MLP neurons of a small language model. Each row is named by its layer, matrix (up: input weights; down: output weights) and neuron, and shows model dimensions 48-175. Each number is 500 + 50 x the weight over its row's rms, rounded and kept within 0 to 999. Numbers have three digits each.
After each neuron's rows, "fires on" lists the tokens most often at its 100 highest values on Wikipedia text that the model never trained on.

L4.up696:454488507552456524490551501371511496563528540521568473492461435521512517416474532496516461509485507576530559552515372454534505474557326547457579463464522490533557475471512603532514483496564574524424531476505518404423502489515552481482440586557480479522489514516572537493571462554559480497542456437554512441510502410542475534509482504567468455445511516570417497465440464477485516493523
L4.down696:577397597439578416520466494501450592658476498480494451460565462418463444534499495649515399449476457474548550564528564428493484476457520477465561573468457386474518538556458535528488482475474499559535522498430531515470470503540382427574457483482487476576488483451515487520464515532462605517472455492504527422393569515538521450537594451480534433528499583425547521537575391456554560453508
fires on: "ed", "es", " |", "ing", "ret"

L4.up1519:517421552600494569442481560517411453541479489523619491446509442545563474440507593520500459547534552417529572500467471513481406506505500538493511505437452480521530491583492496483508476553555513597440463425548489477520444466521578584519477564536563557448503431446479470561523466411464582477504468412525480579552508634545390474481492493470502508502467409480519468510421575506503544585519
L4.down1519:578554411498542595535503543496515372428413435453374470568504525475481480485563525522476554479490475478524583475520543462525491482485534501494408546509544606432519559457551470594552466469485548453500492457514478464579515504483416499394573552563471458499511472503471485541461460469516510498476564387462459546475480399577513404502461482389454573501468558516542504456509555535478511510534
fires on: " 3", "ary", "ium", " 15", "ate"

L13.up992:502556469449537461491572585538418585450595488466511541534553417471472497431535466396553516518392519522458589460504462388499519497527475470565430517484514538503445511478496565539500504505458436497516547461539523447544526516447513523485470455466404496512399475547538521531494409479492558548525442514494465432541456455477529495479519466364491506433542591514556553516524520626476446473479
L13.down992:593493520561436569501463538505475505549446421432508514533490467543436491476507495466467460448475591516446541481501555457497551518462537457410568494544411481427455583494463469552458510508508452537439459460478531542483461500481481448541480561451551441409482444495445476573427553481521524526449489505447481490604587533444472555448471557502548528459524496531551462559529381490523620488454
fires on: " program", "m", " Am", "el", "l", "le"

L4.up1285:570476522553431498541409593522488428463509495462470487598467471557531537465532405476521388511533500426478497608451545537535576476466491539493466492514406459451496530500531636544567401542569564480487515479477521443423483404558469473485544471556484484535381487591532405473528481526472519460490462480515523467473413439456541475511545384563445404499437490546497386489465535535492525541537
L4.down1285:572511578433488556687490559421451530472547430417506440502473614575508548501412481490412478535506513501444510489527548524540534463514498509504464621397410505489463519537457464556486472521487611477509576417453602485530443502492567489435564529545524551519505485505479384551526443446528477423461516491459478472500489458529470504546461566506471508437454424562474481518468474434491529531543
fires on: "l", "h", "R", "6", "7", "H"

L5.up1823:482522490542430433458506525500506556533540462422459536448574502482514478516591442516491524417463409537527446501574515519545499588506500518509572558422570410566480475538494452455515535548554491632379477528434475402472557533514513551534483518478546476480478543575526493510496536612513458505544492518464472450393565511551497484458520536502524444551503459564450543526517524516369540493622
L5.down1823:445441523539619544424481430538488576505509475426495396418542564393503494477551491516545514496447555550482513523619525435445554471481470595473467574484574376511472555509503544523425482500512547550399598425469507467471486548435468544506466509503486538607542477468476521454530486539432421638580478457512433472459527546534468540487445516512539420545531498508492454555461471542499487493479
fires on: "ud", "et", "at", "xt", "atre", "ess"

L4.up1608:574471490544421411523508478581524495532497450493492520398574553580515530551537470477552523489520455469388501566523516489637531540484513552543493501535457477518570527472523454535592514492532438527425425578442419395526468433551533561553522501520504396488486519587457455426504448585517542540572478561503550453522464506496352513547505483436446480455434477545488424604510498468479452597583
L4.down1608:438558532519471471471490569536506475555599434525507482464446520511391495545553447564516554496522443652474471557448519508617571458512411590384481490474535530482549526567590446566424485524444537524388508535553433530506601581378567456573478520442518533487539503595459502508505538544538432531602503490454446495572458449474487467616530552575526477575427479512438542515509485518531457525586
fires on: " by", "ge", "d", "0", "D"

L4.up1631:478486533524478541492549584514533416502581463511485478463369416513593456562689523552451508537425475562350515488463451476475540569569408458461479458524510371570551461511528535532548559514506525592528435506424523432423522433518544510521474472499511541447521500567495439566439459602505552556453396505495530510528513523518509524489526456451411371481497508535528499544507475493462455449571
L4.down1631:506545446430464425536486479524518439590447561492464439507440584466524467524463486522509476498555452537531531425557565458489425397457514504455541407470443498507497535536499527508506500445544514453543537502470480487473497412492534494447486485545602501443433482443424494532530457580532527388498552441510557542485494459568595485529483458471488595479560610417512521495543546531465494537490
fires on: " of", " –", " de", " del"

L13.up1341:518471472551517459446492566532607541483635490597540451498507457516535548512533508507503491530477520533435525620511465503451573493557487515629491452388585537489510507539465594536543432536502551473445583563537446557474471482440573541524489546668507586550500458544519483465492486578516464460478554472444420432526394536489429518471545438542440527452535510523446535494502516562480431522534
L13.down1341:459587433456434594539478540512473466502430579531511586487515469521461614539468406503489566408499554482507486520442453485519457509477426470600529552494507464512461558566463435610543491504577481488446496511538492516497430520511525576445506592669447480464535537539480508471437429499505490520462547518501447544532549494496507522400466523554436391420528513436416491559506502642570567467538
fires on: " rel", "ul", " repl", "er", " (age", "omin"

L4.up304:557481462570521470509446482485508610512442384448555547406467503602490559475475490530560569601449560524475606547504534568593504439562400470599537468474488526413562403469424448566442486550454501566477427451521512574536513430492463510496531533503435444476459489534486524499508462486429476573491454537480504555516459557364463479467457506462401489501498448484531475523404461539533545533427
L4.down304:563461464469476433498500463423457512446573519408536523489501493580495318494592536611491527442442503526427475469535501575498565497413489481523510569427466550453535557552518508454383513495481509499420565470485551563485466483493526587516500457558457393499406494476555497540443433497535353493490555558481510567483567540421551465449533524498544497486402519447523556466497562475531604481488
fires on: "\"", ")", "}", "'", "ry", "]"

L5.up1816:478493493549534494491473444416449580475516532486519526465531521548452530505463440424592462488478422504475546571411500545579571402466529584560442524508497548457552518473516509554537443490503558431490549495498447509388560473550527454438472528543551457537370492534580487466503473550493548511640476442635469441512399412446598491519488473622428435499488456536528510473498451516469474507477
L5.down1816:488543491466522478487482518435491513411479479493578451387496539505543536462535472429540431578562462529528441532515485588512429527640511475529464636573457462529499595456492488473569463474458522443495514540487488474521421539394521490460556517513555534473519490411559477505614541529474459474485488492547550572493456425519618492473494482539513530495465487475456476439490466516568432477455
fires on: "s", "ed", "ut", "N", "ok", "ats"

L5.up234:512505584507508437518506657527431556466500435502594551481514502542514515550578480469608515596458499504465508553482541534445446568519422516516499511456456548364544441558453417477401478509627432461463594495547483539435489582428475528487512420551473494489415525514511492528383550463464434503503492563448505511524440561424481518521509575478472534539459505445424491556443502547538548460563
L5.down234:482526430418451517389547340408434468440527569449456496527387526505526361534538469527491526389506526502516491453490454573531510444413489578518442501445510465451528498543511463481409459549489428477462585494527481533442468560519490582518505437626444492435487490522501467477533541484553455446498588511488507641525512437447546469441523491561575548554481399497513543426530534488455603423478
fires on: ")", "io", "as", "\"", " York", "ts"

L5.up624:542470545517495420496464560538564461452485439541528545522574502503554533477536519426505582536532401506463512515529477532501495427510453506663547506392461534620491364515442476456563399549533500435619449434498518477483511411435533437543506440474540427488528459544449560553496505522434571564467465438495516449476478467438510443571513577522511512424487507526400493515486482529497559496424
L5.down624:477384578458557522554503549479493522402435445546468525509471490461552580487517543535425513503541549511409414472540452423538439483474497460633422532484449475574470389543473408399548409427508362562461523525499514495459446503471497481526501488509635397490519526607583525581507512548534458478494515509447470530505428463507422488461445557537530476535535472557496454550483533475520539419430
fires on: " people", "ities", "ity", "s", "ly", " days"

L5.up1078:608546510483494511446427484542415506374464478502567526531387500494492462504553392476456511548516467517505550525405488550596495417413498562519556483433426536513693497522497478457521474544440503565448427547490515559493441436464459576602498489469475466448479438508588361428494485530368500637461481550497472470439563502410518508435559449470505432567462474508558540492459490589517420465487
L5.down1078:451479482458451509397543527386517474497527570491559481515432474421503517490594478593532564506460428514530488458572459559429543545473485465604588559421394500471585555502553433322501489541508426529383550476432464556540460502469517545462473527481475391541503476500596429475503513524473501514411609469340550532504527429490549560471538469549546556509442505471480587427505516518516463495530
fires on: "\"", "all", "ball", "'", "ood", "l"

L4.up290:514495677571489477521458572446538440436561492500581512476633469449505525525491529400475432448507557475481485530426498514622546566447499579515532488487415515465511518567466524535496430474524457474540522488497502474342465447542449502364465511576534445446402440516417510462569526475473545477454434521556585445504502505436571479602536541542452476592506427478506462502434618547469529492486
L4.down290:515455559527534515463549518472454534546482481570515522361489429461431525520471463511560520530451477522544532402477463566511461537457486536497382598435420400448574449393529520584496498455462506446513450474549521496436575558479471561513603463479523405485466522437570477587623535603504458402586478509545525544393515474531378523464496463564405434472503504491541472473460469436430424483572
fires on: "ing", "ed", "er", "al", "en"

L5.up247:526522521576486491567387456473549558398479544428486466518502485497497512545468429482486486486444455567470441480553506545534521500491467541528462484462528506436458486444490494602459504522512428568501543617545497474436523565418485561529518539572555470488516519488559478527483518555433514483504457416488607537520476411428499523615531442547482546481538511486480423517580472572432515406517
L5.down247:575475469452541554476493479356483525430479482499458460527376475491528483495504443520545463479488480466475470512521516529509507502424482534561466586555503410536467490466442582495475531412535405609352549516430467431558440497572454554539540479583540469434617569469529410492500582467496515512450497492489549512470593484513573531581528476465449544523495519481515500475545421445452517444451
fires on: ",", " November", " October", " May", " August"

L5.up1704:473420485509410444446526545505566559507640474471472434506405476591538475426581446483562438551503551408549506510486339481538505488479499456521450418510549484500589449542484548470564575561566531592567414496576513425579471585548482511473520495611451565525566429475515490497525523453429469593521482501503471472506509603535569526463540471535467474430538526454471577436458469549483503509516
L5.down1704:421510552580563536562475543493524435499472505500463383492497512526560481534397465479507520502569473582522570537432527545532552487617585470482425446496441513583438519419590541422547537461533525469517492349485598569540443502521550517429434449489461514520526514397491504474441533517560503492518493529418519563462534515515534459586490489538528491601480594445577479500487532500561520500478
fires on: " the", "ial", "i", "6", "1", "3"

L5.up709:494534549492349454521474537544542541523487385507502540500504488492477553525552567506409551526449541598470510514475502491495501494514457474487498471528524553592538471582494418519515562513491517500560458432541494451400495456552499515457570514371553566475549523591473365515499550565516478508547354407506398542505513572506586473533503453517504451472428518514508532438552452624457476488469
L5.down709:431536551458455571521573511516479500431414426513504511458400476518550453416506523494426423438505486503485454481503483466409461487514489499446563477554418532519473552499545501441603435481565452505450462452515535407482539442544449479458655598467558443425434580469485383527429518478540494436450480459515496521519599485501573523542517422493507446527566571525528463526494463538425494612489
fires on: " to", " de", " in", " of"

L13.up312:633484460553503533517487510433541492467470451519558456400497461494465476471561458493419518455479498524571558610474509475450562539500488455542528522533444471445574509512465538471568516530467485492444514520519514496523491438551516482478482509543529443541445516511519484449460493572485534556510437539434507532498523491490557488597455443551446534532456500493540384484448502558432522507616
L13.down312:521505533465476493484442430541470533520422433506537488433449548543496490487456522505491524542513424440501608478467491560488548468534509478463441519456404485492660535442496408450532525524571515563419516496476474463473465487572493491528486486618481432552522500412581413482471520514523447463552582520429476479454444450505535440515373536575441683584478496503445429503496616562497539474515
fires on: "C", "S", "A", "E", "W", "M"

L5.up692:526523467551437489444398422474427463489392529476544494423520443509481525545584453474528446504603499553482574487530463423512406485533548482494573440380479478588464492460431413552630488551563515385449545543575495430473546503488478425512475536584504418429457543502580478517416520622498473463506540586503451531514507502460462524583552512479483500588515574492471419544530438487436525537508
L5.down692:444492546551463484502477514497447469444425467490498534504503469490412534536557476484485429498567419505456501495524457478419488436451410543580524517411533497566493517429466452520581539476602469425523483568568447474452567520435549429480484579514601498409410492598484481521531579532510510507454590511513491559451546449455488554553576475472501560503526539572410499581529473463343470525559
fires on: " in", "s", ".", " at", "s.", " near"

L5.up1187:564469501511541498579500532494522433432467412423501478503533473533515492486528463461505535560486598496592531490491372499600423464539467458545496436454520510421461421543507612469436441599507527518523522532614469415547545557556524413476525577606447560553503483384592561516531471433427466534518432516478469482486431562464490604543547455560476461531535467572420484545485480515482464510533
L5.down1187:520508451521516534555471537537487494481494515549536449493484432527501515588482513548537470499540492626436586431487535508517538541445455522554416529358521481528467432477482409562459581490577582516479488407500455456548522430488482484519602520559509480464557618569470573445512475516539470538423491566527457450572449508509425493552453558474477560432583550433470417613501496521505460447523
fires on: "er", " 201", "21", "ul", " 202", "1"

L4.up1540:546549545489520524443477484535540473477451424520589505456493492478487520478512447449455498563519531483469522507514461475479470503537492501483528522429476451498551422467425513522602423496494450513545427465524490426459564526470555545502448500498531414482418481539575470460534502503437463566510461489493514517420421460403508512642518532429490492536449490573418484451457526585452530546567
L4.down1540:398500499544457485417525479534526481514447504524531444492454571584501460416484503480575530503585586535512525460511408450484581493502536594492468530529528541494425470466510552531543440491513502484563407566491551495509487495554590562516524486531561515515512548560616453475485493522487436503532508556548499487525393433369481484458471466499469532578524515546472423437491533541477498434540
fires on: "re", "oute", "ne", "here", "ants"

L4.up1898:470504459465441427585544468518435456480508486524439504518451509530487471500625467580555569483514420548417445504498514457555516485463362455554493475481526432528489480583505465535501501555465511453497427498464503542448561504607542459501524459488476515517514601631466470576499497503493556511525484468517461512466499584429438542547458468549495331488460473590507444465515436452463468481649
L4.down1898:560383460598417477490455484534461504614490459535567490573535568468443491512523481492537509421428574489544471461559514447502470413450531533422501541556546517586536531514465583462487511513502470476491561472509548572536509530436566494471456391526488529522513501549533552420575477426447552365488517430451562542462488477530500473532515438633482588513541592454369438417615440495540449465501
fires on: " well", " not", " of", " long", " und", " del"

L4.up1332:457559527479475532495451371468473510407517470472540503462480472449490537442515556511564455583455519525499528467478504473467432462496401518492491428505450516563531501498544466522527507500484461560567509616512461448531520496449537487497515510522461597473509546492551535517434519510499507530564472415485544519519477495507475599477467564460539566555424490529436458425492508536498442590545
L4.down1332:502446539497545560489586449463412432480497502557589504400445529463574501375556516530563488491578418459524475497523548557473451500484518523371508505463506586424501512548559605407426559546547517571468480501487501555572554471547467495513460484496474581451471415436543489543395486432492350534550485452509510427560593455501512585527532567516510579567471454565525541368556570545457499458482
fires on: "tern", "one", "ick", "ne", "um", "ice"

L5.up1007:589494464569497480477433534369502479487477539430549552462553540553531408535624512516538433562559494501599484548460465594568519438406551508452408509547535546462468532507448515440503517487447518533389513511487527471492450478489482504491451504479539551471458563485527493513583558483423595549454403531560515435429574512545573454511571531480532474524557474505548460549413488476448565532451
L5.down1007:462469506603498576514523479507515444454550445563575453472482444442644503485523565518494400414536525460475413448515489503473419511492477476536597476541509553553526544452489576585488407562523470429553493456576534447489428476464522556406472428535502456475563567497511519511472509534416502521482479445528526431485614523546429611464432466461579522530582534484443481530580522561534527470595
fires on: "ight", "y", "ict", " daughter", "ted", "ent"

L4.up1518:501586468546531501457491594540490546515592541512430500460408467544503508526470498474459479493510498556548575610429430457481528509459435511438556458438528499363525508423507498556470512488582573601469474513516526500467440525440541476509633491499482522500502477482585524485526477449547559536480514400573462543524487585470542489516561539613522473453643542490455441523541530520441568558511
L4.down1518:417521483419468416543461564614532470390422510400505450523435426424452465484550530511486522542464459530485546557539521457491498513432486497494619509466502415446567468476557488526447449521468379572534542557545514503449521526455538552465435498417447525607509538478495555365502518524478472500672467488559533484517497477437479513476512598431456421508488542552422517527502526511525470542468
fires on: " |", ":", "ot", "ode:", "c", "otes"

L5.up1335:570493543502509598472494506532492527555461506508565520483483408500486519490502472479574489527542540555535502481500492461544461532486462620472599485522466524497416495574414468441477498495445432507557495447506490476560548443474520446430438366535538486475481501514503433460543527469531595559561453476532426502570497448540485591529518496527508514532516525539526411446477506501515411532556
L5.down1335:494464517499533582525511434458558490447538478493616410504443468455490494560496530461484486495535490375449489494522492582557459528427550412524405456524468509582493407596570576502467484535508509538508554491583493517565475574584534528481447563546488442460531394483526394477553467443413469445587517468502586468529571500577471519562449522500474537623546524412586547510484473503410533521576
fires on: " mi", "iving", "ating", "ed", "one", "ne"

L4.up463:483450596553464474569447426560427615499441528500605508430443470584510558461534449442487449429393491563452530518585471496453449540488424559504607435434542536449496415611464481549427496502531422486459453533540477437545585451414560520486499541509606459475514559496508470477562470546508505555493496455458427500559488546526490547524517562476486547497533497469492480566471471519475599471539
L4.down463:457436540518450550483446504439487424460445498485469598422536495485565474487506482432534482467473577535462509581598504451434472614504479496543547486485500517599521420576511559554432503475486531385460533564499490481584530462534559502451447503470501507581508493516474459615495447487573474449465510501448417591500479515514427620394520584534393448515602437523550546437501505485523536573564
fires on: "ore", "ace", "ource", " Time", "-", "er"

L5.up1264:476514482581420520421452404498421535528431552465557513505507445438555538432437486433463424494560502591523545452498501507496482547495525567483531492464456435575477495440528510517517572512615437586428502569512523451533531544386447549596364494495539378466523566494497567537496528573486498524502509548524552492447588466439521473539469496489594557577568475518575451493513429523499476526490
L5.down1264:496486537341436465530500442505419538515475454565479611516513525468459472505492477523541476573587472436470484447459493562540345496459501536522461526515482482520438530475422503452430456598553485550570525573445487554598460457458478412468536472539593457472535499541562522513515414431475481442435469500424511453480514544545537485565489493519632512463503571576513487471533480497447522438509
fires on: " University", " City", " October", " November", " State"

L5.up1618:502549535608489443397516506557487441535571487485524483524443473446553441564504402490488515508591539550483646541509441462459404509451495484535502459525453426467481498486526515504530448483601489522481411554573519532448513538479486488492485427538527526492476473473616503476447402671506499489552383505474530450453535575478402538528548464484473525482659494465449476529579492499421434558580
L5.down1618:428513463525526554464520507486553527580506542521526494498469528480470487418513447516520525506433460499503431516525496387453518481474524442534477475485584430606419458557508465566566459526579490433580506534501462561502529587595464478537558582550453510489443567511477450454530582518535468499536523491503541512471527513513605512484521561490524555478568494549497415542605443469436528526542
fires on: ".", " in", ":", "ation:"

L5.up772:478506459475517515560520525615423469594507503621561537382424496541459482498549427508539520508369499500461607527509470514523457441590526461473553412482526441541546446481424394472541527566487475541498431569491445557520480505453513426541586501452561477475467437499441544474397521556464457518484507457513529432538457543453521500483432538529486464523418540503513521557582466522470477545628
L5.down772:421518478406511505582452438589495529555525535480610518487502466457484503425447515642438455572466533490537516518527463474531553505487482503492462430541558518452554459488502515461454526589421450641493521446517467453536585476575515427509498433388567480487494601433524517483579491476557493529558415521452550400505557509615545492538487549521534464488452560513429532544547498511500479472657
fires on: "ce", ":", "io", " Club"

L5.up846:481591498503494452505586522549470535487480523624496601480542477504476479478493542436590475516445606461455528507527486529528483621533503472599479458498479574450463462477477479509484567489467472455505391537512522531464513525483499517418431450495529465413431621620445416512439556481478563458500458406495457479530587506572561624546436582391476510508466523451571442585568479589503407533478
L5.down846:446492469523465484499510486466453478523526563631485551553527467417468506534520602488579633438656496437459492518459431473535520603449575489442506535557477557475514497512550515509533538458526425477600522497653480485481457536478408499519465431409454440505418484481384501421505383575492527381434487443503498516462560455545565507520545509420502418449478531505468441486630452501519453549448
fires on: "ly", "eth", "ild", "ys", "ry", "ym"

L4.up1821:460533451500541426507549464482510527479532529482475537520529457516497430446551480461414503502433525538526488502528497402561529465464512451494504474604576452468512388441423497451568569470502464517507453499464561484502499474536562415529456402485425541477467542498556503525450470501480437534555469527522481457462527546567483542576482384470469478513619452425574490448484523580513486485534
L4.down1821:546483601535464530419461541485563472471424501555525517402465542472533545431530517437537450531519473449422445489530524541420479502487513580523560492482425506431491478508484354527517426526433484479538454495536527424469535506589462508519443449511598455474471513454445480473515434392416483543466507485487568451558522446468568491492484496463441541617456537520473506510564483438531502555515
fires on: "ret", "ther", " and", "y", " –"

L4.up1360:566550452510512485461497625490528454498528474482501628505449478574492513568532458442519466495524534452500443557481520623559506443409404461443487446526538482447456530548447529463494493555505426548490493490494476512496495495450473462523471448612403498544579494424491410551543578458459433458491457539494605479431558484515522511539488482533450458481489486534512547510535571538456617431463
L4.down1360:532550392526353533577466520535566476521537513453506523458495510498463575501432525519565519508443487465483474454500554545583437452453470494429520538472450463520467432531554435469443390533482490474503483475486517472500577552463472545512582463562496520549575532450426418496524426448425515531523514429422526480521603495592451575473600487426474464484502550513477493530553525502427508537529
fires on: "al", "ted", "ral", "ry", "olk", "per"

L5.up1268:562439593531493529475538507475409540505515465516536504501527429539498611501449470501636450531472384540513481621389457437504572558597416511584492534403514529503567480488480512501470472524430543423521516401505537538493489523452521497438512592461505554441470466595563497599635537496542526542508475594496441526503532494530537531536515560567443453420386482474495500469501549503510499557590
L5.down1268:514551461392530521490425469416530531488438587489553377520526524545606511490486412495475415628530502556568496501596540532485399589530565470562513431527461534508447495503495407502531515466442528468503460410502444577515549489503469565500538494566453467490477501511483429460479560560463486521567521488481605570535522551461550525581488500458483429468547492396499489462504475441459464521575
fires on: "s", "ets", "ents", "ers", "ames", "ed"

L5.up1044:524556498551465450470467523571477443513425470614517578507517529508500496502553408422524567472536461455501548553491522424578566433497517473450505522566461463428589521494487456514548494481540495495482348552531498389500510531545553564493494482500486438548452548574516492468438486540442549472613451496441534490542478513535487470639475437605466506439504533528489396599489579485437433553572
L5.down1044:521503532478489505462519462484428494527495537540525485433421615462482482539473460529510523578488505465496413428461530597450483559440580425497380540542521484447564468524459509378490597566542475604499521548472526495561492568573432444468504454563472574483487607431506505500455477527505509523533453518432502520580580495562549578601498499483455542561487492416505469593454517556484533429471
fires on: "S", "G", "M", "D", "J", "L"

L13.up1350:420513529525440589524565516549554646507536553551542501425469432473566552549529465518589520607436543535559574617456491416549544420505512506489534410485487399477527457541490465521511559564603496586511575500426461482324533507501514479496497541439488495553436532488432422540476406449400443491539480470600361530444455575441591552513436503498408472519497521556479499461504511528552519491513
L13.down1350:449536546545406550453548526439437532535553484550524431405529390482518575476517438466552487512411546543482495606506345465544498511438518502574522507542477456474521534561525560570516522484569477474542469509568473467392549488473606489478485630508516497494394552514482461497468510515472437468590530464523450523483554505448489508525523448460459477489476581527454510433445528500417495450421
fires on: ":", "s:", "|", "ing", ",", " /"

L4.up465:407425452511448414483549611545491457421480429523428508541528397526537415488498431447564473480512498524456520569409494519528543494567458575604469488453479525477522499464485447542507464524532521523501520559512510483446423519509514553494453525547607572492431580605547531515470476536502526471438477486540502455552414558466430571493507460510394419475462425540493372536445540558526458536597
L4.down465:523463514481505532506559478475438569458464566460469467445512543532450496476486429498588502505535490476508608563529491602580574532418523497452539465490516567488459580446392400543475501528520493490515535458514447513565606482504435435485534518461493526464513518533571541545483513550500519416439521580523377447509468471504510636568515526498445479501501518531499472576552441512454534518391
fires on: "l", "h", " (201", " (199", " 200"

L4.up1169:485483497482458432544469534493576565490592532576473458570456444592540533549558473472482496468426506559402530483413452431532571498475434469505515506493488520542566477532460419475549581534518502525548465565582547502515494525519507422530505508504525510460519558607512463456528465621420539567513512397545445392529510509510564498544499474452400463448467480474426463579519449560537476542488
L4.down1169:442532552480473461464536532492489526564485475535523430507471552466576460498533506465482575567544526493481569540392555509524547506499518467481482497527486466412442479396506366571480552452457610542491397555574598479476454467564562506403475518493502520446495493516526538427594397508457522507530527516476585494536455518513578367546450586585439457563548516517554507522572523577528489551538
fires on: "w", " to", "s", "h", "e", "ly"

L4.up538:453455507547369495469517467519436543518567476567562524517418449558564521604474460475469465525466488566460512481566455459454550523392523644500498460500621386474524489532495586569437460515600569511554520462544430509534471534486579522552470432542569486438541441476570517544471486598476440522629465536601466546509383489557561474491481452619494532468459404458479458449562451526434510525583
L4.down538:499509509472456559448542480509537452502513381522464552529458477550446463576576500492519454493518474425515425413544404482475537493573601553519571439501441429579535538545466446545528439506515465471598471554506444581538487479462529500561555461566490435475495541477460470386492594521629544512433507467539474409452552466470611489503512652447473472485449481406532375524488416457529538536562
fires on: ":", "i", " Country:", "lic", "″N", " age"

L5.up156:464574512523478603531482529547521576514522455550500561440430437539499495560506447508444530487445528581510543548529500477518524535476521512496432386506582419460586508468438420522454507630582481563500580518529458533411480554543576504473524447503476458483523454554489445598441510541483424469539512500633520481466439573477476449493503502566453355463547531541463456547560521557514530530541
L5.down156:490586587495529490507475479529531525498507515504466477530569460509426517475421456473551514599499385500505519528566504499477487567446509507505526535528503454495545495444434471545496477512493407526538640435534478483436522524458661463486534520446565516517513434483497460360605502413539476511596600510591456471433496480513548473423634530442467473509384490520454540463600464539528448502530
fires on: ":", " of", " |"

L13.up1644:511533496502461502528460591426545655489589394505519495455488526532488596533561569516513522428397487520440564478464503448453438451478450529543582490456437571653572462560453439516490491514453562440519464473479495471501534463523484438496505487517474622461505511508559468482462494505474537531484537444526472510522535529478533430498582510486519455448421497512435565527474511506473414470512
L13.down1644:527502580499606431594465440425425530470432475553564488508534604472491483597510544511438482553446570471363547492556459556469442553494513479484547415477466482499444437473520501463582499460431525449488460392538428489470489479598504481498570540564500405533557507434556534481467506422521463505453524529506599432459536477506623420484571552503521510553516482460449364542486516479566502488494
fires on: " of", "m", "it", "s", "ass", " to"

L5.up917:426511593566470399551484468427510512517495447444632507541537534520512517533526469400515425474537454567556538531523457459571509541475460629466525536504517490519528554438497488545528405467531477528489536493466476435470536505448447522449420627513477457561451506477440539404643469599541460512478552514650505502533501399430535474456537587539534536531481422509426496512483540554490541496499
L5.down917:526484361514536452484519529517454502549503546534522478490388525525487565487549485633558558529385500492483501442498525502451563530508445415503452503422523457453619479605535507522538479469448441594568528484481508493444585505508494567546613485479572560607510474422540481625505510560534504600525447511371506516421564568494553542461444468438399439496513511525489599411474516470549581487428
fires on: " |", "al", "ce", "ee", "ing"

L5.up733:484506448501498448463554498562424503476552431437523550455570524502474428421498365440478538516470576507492466514504471516466533520514510471569427430513515552461526547475508567482573503615523542503454473463502452536515511536534471480450431445518409496578404510459592477534519486514467476529510444526558517440470532519528501550487592431495494467516534488539536527525478399564471451403536
L5.down733:476445535481516561477520532509445600517436523524595566493458575527579455589456586490497511433497548557462543514438559513441518444547514480457548497556454479533546556495430501492518467485587432526436470626478554582524475473502541510552486453407460545489498527488533522609535499410474522476450576484524526475573456373574368492510501476486473538601426490513508398490467450490455450621489
fires on: "el", " what", "il", " special", "l", "board"

L4.up350:531530454603445440457486528494528526461521554454500512455554524513495459470528551449360459462435574480438502514527542455552483535464493506492448519486461354519514508544415466535532601519569446566419497662448514483451535443521532522465538523522500625448547529608433502546502512467528490468494435542514492431526531489522541492520477511489442352557579505531529537617558494501445534494546
L4.down350:466527476496614513590474437401485458524448506412476499434449426378502487423476506495447538550430425496553599438476518472452417384638485545553479471550575522457515555452518477469408525530525542571510495556524558533424505532495487444533477487591509532537437452557485533548496444577526468470504513513471608519540509478520439499479534470558433400496474531495446531500532491505529459485495
fires on: " of", " to", "at", "to", "t", "et"

L5.up799:488544518693470475523462493509436526525537476511624474448495492515547469540495429473523442503570514503482583514505522478559593477482453519517596427516495505500470481552482492543548445483611569484408480546565471489528497505514442486442525561491410501403470535507591582460522498511488555604485340557566518491492461562404526472583481463475396486540614493516527411627452579506398484505539
L5.down799:506509543549540503516495412564395475556477524511574547433512501531461477500527522431450480483542502481380487504530521454515576388504536566502489380508536458575541531597437542571468565542599572506445488546486497573432498503603480449560509571481534469401436546503464514476530542500552467547526452447449565492467452577469575513571531553508479496438503412492461364600533480530486511487530
fires on: ".", ":", "s."